python train.py --n_layer=8 --d_model=704 --n_head=8 --n_kv_head=8 --head_dim=64 --d_mlp=1216 --vocab_size=32768 --activation="swiglu" --norm="rmsnorm" --norm_place="pre" --norm_eps=1e-05 --positions="rope" --rope_base=4510.0 --rope_fraction=1.0 --qk_norm=false --attn_scale=0.125 --bias="none" --tie_embeddings=false --parallel_block=false --init="normal" --init_std_qkv=0.0158 --init_std_o=0.0 --init_std_up=0.0158 --init_std_down=0.0 --optimizer="adamw" --lr=0.000602 --lr_mult_o=0.886 --lr_mult_up=0.657 --beta1=0.95 --beta2=0.98 --lr_head=0.0076 --grad_clip=1.0 --warmup_steps=371 --schedule="wsd" --decay_fraction=0.73 --decay_shape="exp" --final_lr_fraction=0.1 --batch_tokens=262144 --seq_len=1024 --doc_mask=false --train_tokens=1034000000 --steps=3945 --dataset="wikipedia_en"
MLP neurons of a small language model. Each row is named by its layer, matrix (gate and up: input weights) and neuron, and shows model dimensions 128-191. Each number is 128 + 24 x the weight over its row's rms, rounded and kept within 0 to 255. A neuron's up and down rows have the sign that makes its largest values positive.
After each neuron's rows, "fires in" lists the words (lower case) most often at its 100 highest values on Wikipedia text that the model never trained on.

L5.gate944 [ 96 111 159 127 101 121 136 124 111  96 133 151 104 137 141 151 139 103 102 181 167  90 187 128 124 106 138 142 133 157 117 102 151 132 118 159 145 103 159  95 140 180 124  88 105 155 132 152 130 148 131 105 140 109 138  99 131 128 122  98 116 120 108 129]
L5.up944 [149 101 111 111 108 140 120 108 138 121 150 145 150 120 150 105 128 118 151  44  99 120 137 109 139  63 129 123  61  92 124  84 138 122 102 138 171 164 117 129 136 110 125 131 152 145 141 161 116 110 124 110 165 142  94 154 143 113 174  94  91 150 173 131]
fires in: "and", "as", "3", "was"

L5.gate545 [168 140 143 145 126 142 128 161 130 131  74 153 152 133 117 120 149 125 163  85  76 101 113 120 106  82 147 141 137  96 146 137 134  91 123 113 159 119 102 122 120 152 102 125 144 166 138  81 111 136 141 163  42 156 106 165 149  86 138 131 175 124 145 142]
L5.up545 [140 116 160 128 122 112 162 150 125 143 117 141 159 120 141 157 150 134 130 157 103 162 107 130 136  90 134 152 139 105 151 139 145 130 133 100 119 151 167 151 136 136 100 126 133  96 121  48  96 113  83 142 114 111 104 138 113 135 156 188 115 127 111 189]
fires in: "was", "and", "an", "first", "second"

L5.gate637 [111 160 118  98 143 138 174 126 115  70 123 118 123 173 134 126 122 125 172 137 144 114 150 115 125 116 129 128  88 120 121  97 116 141  85 141  61 148 129 105 146 114 173 132 154 149  96 130 107 134 121 115 150 123 148 128 146  94 131 132 124 150 156 130]
L5.up637 [134 142 111 141 121  98 158 140 134 112 154 112 119 139 131 113 132  97 151 144 143 140 128 126 126 156  84 149 126 130 101 143 150 183  99 128 138 122 128 116 119 176 100 100 116 117 120 139 116 132 103  65 170 122 100 162 144 177 156 170 136 101 112 179]
fires in: "were", "was", "be", "3", "1", "1st"

L5.gate235 [141 136 174  81 135 182 132 124 117  96  77 154 128  96 103 149  89 163  84 161 178 149 149 126 152 136 176 122 103 111 159 106 139 134 138 149 131 166 117 149 131 148 107 109 114 130  89 102 133 127 109 170 102 130 147 146 133 126 122 144  81 133 122 151]
L5.up235 [144  91 168 140 137 147 140 126 142 113 105 118 124 107 143 153 103 154 112 110 131 128 104 131 120 137 122  91  98 102  96 134 164  99 128 181 134 178  91 117 138 122 115  86 169  99 121  88 107 127 125 101 166 112  97 141  89 116 134  79 156  78 141 173]
fires in: "the", "is"

L5.gate809 [125 151 139 153 181 133 104 107 151  99 154 109 120 128 112 142 112 108 128 118 160 147 122  97 109 146 172  89 134  66 139  95 120  98  78 120 121 131  95 163 119 106 118 170 114 150 120 147 102 111 160 103 153 104 157 143 162 132 148 153  82  81 114 109]
L5.up809 [131 136 159 103 139  90 128  74 142 119 149 148 117 114 152  88 121 163 121 146  99 138 101 174 109 147 118 179 107 110 107  94 160 129 164 162 148 147  75 117 112 106 112 168 152  86  93 127 182 123 126 133 123 136 145 129 105 103 114 141 117 131 143 123]
fires in: "was", "s", "had", "also", "is"

L5.gate1211 [117 131 117 138 139 162 147 138 159 145 150 117 132 152 157 127 122 123 125 106 147  99  91 120 105  91 152 106 155 138 118 117 154 117  78 121 115 135 108 132  80 121 123 177 117 142 156 118 128 114 131  94 175 146 146 128 120 105  99 132 152 141  99 193]
L5.up1211 [133  88 148 122 141 100 153  98  71 141 123 132 144 148 115 124  98 165 106 150 116 107 141 128 154 122  87 137 177 152 124 112 125  89  97  91 111  84 117 143 149 109 158 122  85 103 154 105 124 160  90 158 111 103 153 108 119 132 152 107  84 108 159 153]
fires in: "of", "the", "as", "is"

L5.gate830 [ 97 151 160 108 162 101 149 129 130  99 134 137 157 114 104 196 123 132 139 155 126 126 142 136 159 105 107 151  55  92 145 128  69 122  93 131 126 153 154 131 138 114 171 132 151 117 134 119 109 130 131 166 176  96 161 118 153 160 121 179 132 182 170 121]
L5.up830 [128 126 149 116 153 127 148 110 143  96 142 123 119 119  84 177 136 176 170  79  84 135 116 144 152  82 132 106  87 142 119 169 132 134 136 119 112 110 126 122 142  87 157 149 122  81 169 106 140 129 160 120 148 155 120 137 110 109 151 145 147 147 157 123]
fires in: "was", "as", "for"

L5.gate588 [132 132 151  98 120 113 125 157 120 139  64 136 104 107 119 146 139 133 127  91 106 132 105 116 171 125 108 122 114 111 155 169 118 109  83 108 123 126 108 153 136 104 106 120 139 107 132  96 126 142 107 168 121 110 197 167 122 145 121 128 119 126 128 143]
L5.up588 [152 127 117 136 103 167 152 135 121 152 176 126  99 170 118 132 149 111 101 100 135 107 122 132 139 126 146 130 128 105 105 162 106 128 109 128 117 106 128 130 151 156 134 102 106 123  96 111 146 126 163 138 171 133 138 110 155 125 148 148 123 151 134 125]
fires in: "was", "as", "were"

L5.gate613 [180 146 109 123 159 132 122 108 152 103 136 177 129 143  87 138 136 130 182 110 121 156 158  96 151 113 101 156 116 159 100 127  97 135 150 144 153 126 127 148  90 134 124 153 130 127 109 152  77 136 109 101 157 108 109  96 147 132 104 109 162 132 101 123]
L5.up613 [ 94 145  98 146 117 136 112 109  71 110  95 171 133 150 159 150 123 140 142 149 167 131  86 113 145 103 116 128 128 133 109 110 164  91 147 161 154 167 129 131  59  78 133 131 128 143 144 120 173 140  95 114 144 128 109 156 134 123 183 136  89  96 134 171]
fires in: "was", "were", "is", "been"

L5.gate908 [158  90 146 107 140 142 184 135  95 109 124 143 141 153 119 160 154 171 132 108  79 118 143 114 157 131  97 129 134 129 107 142 107 193 121 144 108 104  93 135 149  98 118  81 148 104 133 149 143 139 129 156 128 168 129 153 117 139 149  79 130 142 148 155]
L5.up908 [100 109 130 141 105 112 143 145 150  99 143  98 134 149 109 139 135 114 128 151 112 130 107 116 112 121 159 144  83  98 161 152 170 133 125 119 153 149 113 146 157 113 129  95 137 117 157  78 114  51 173 102 149 126 127 130 142 133 118 157 159 104  87 141]
fires in: "and"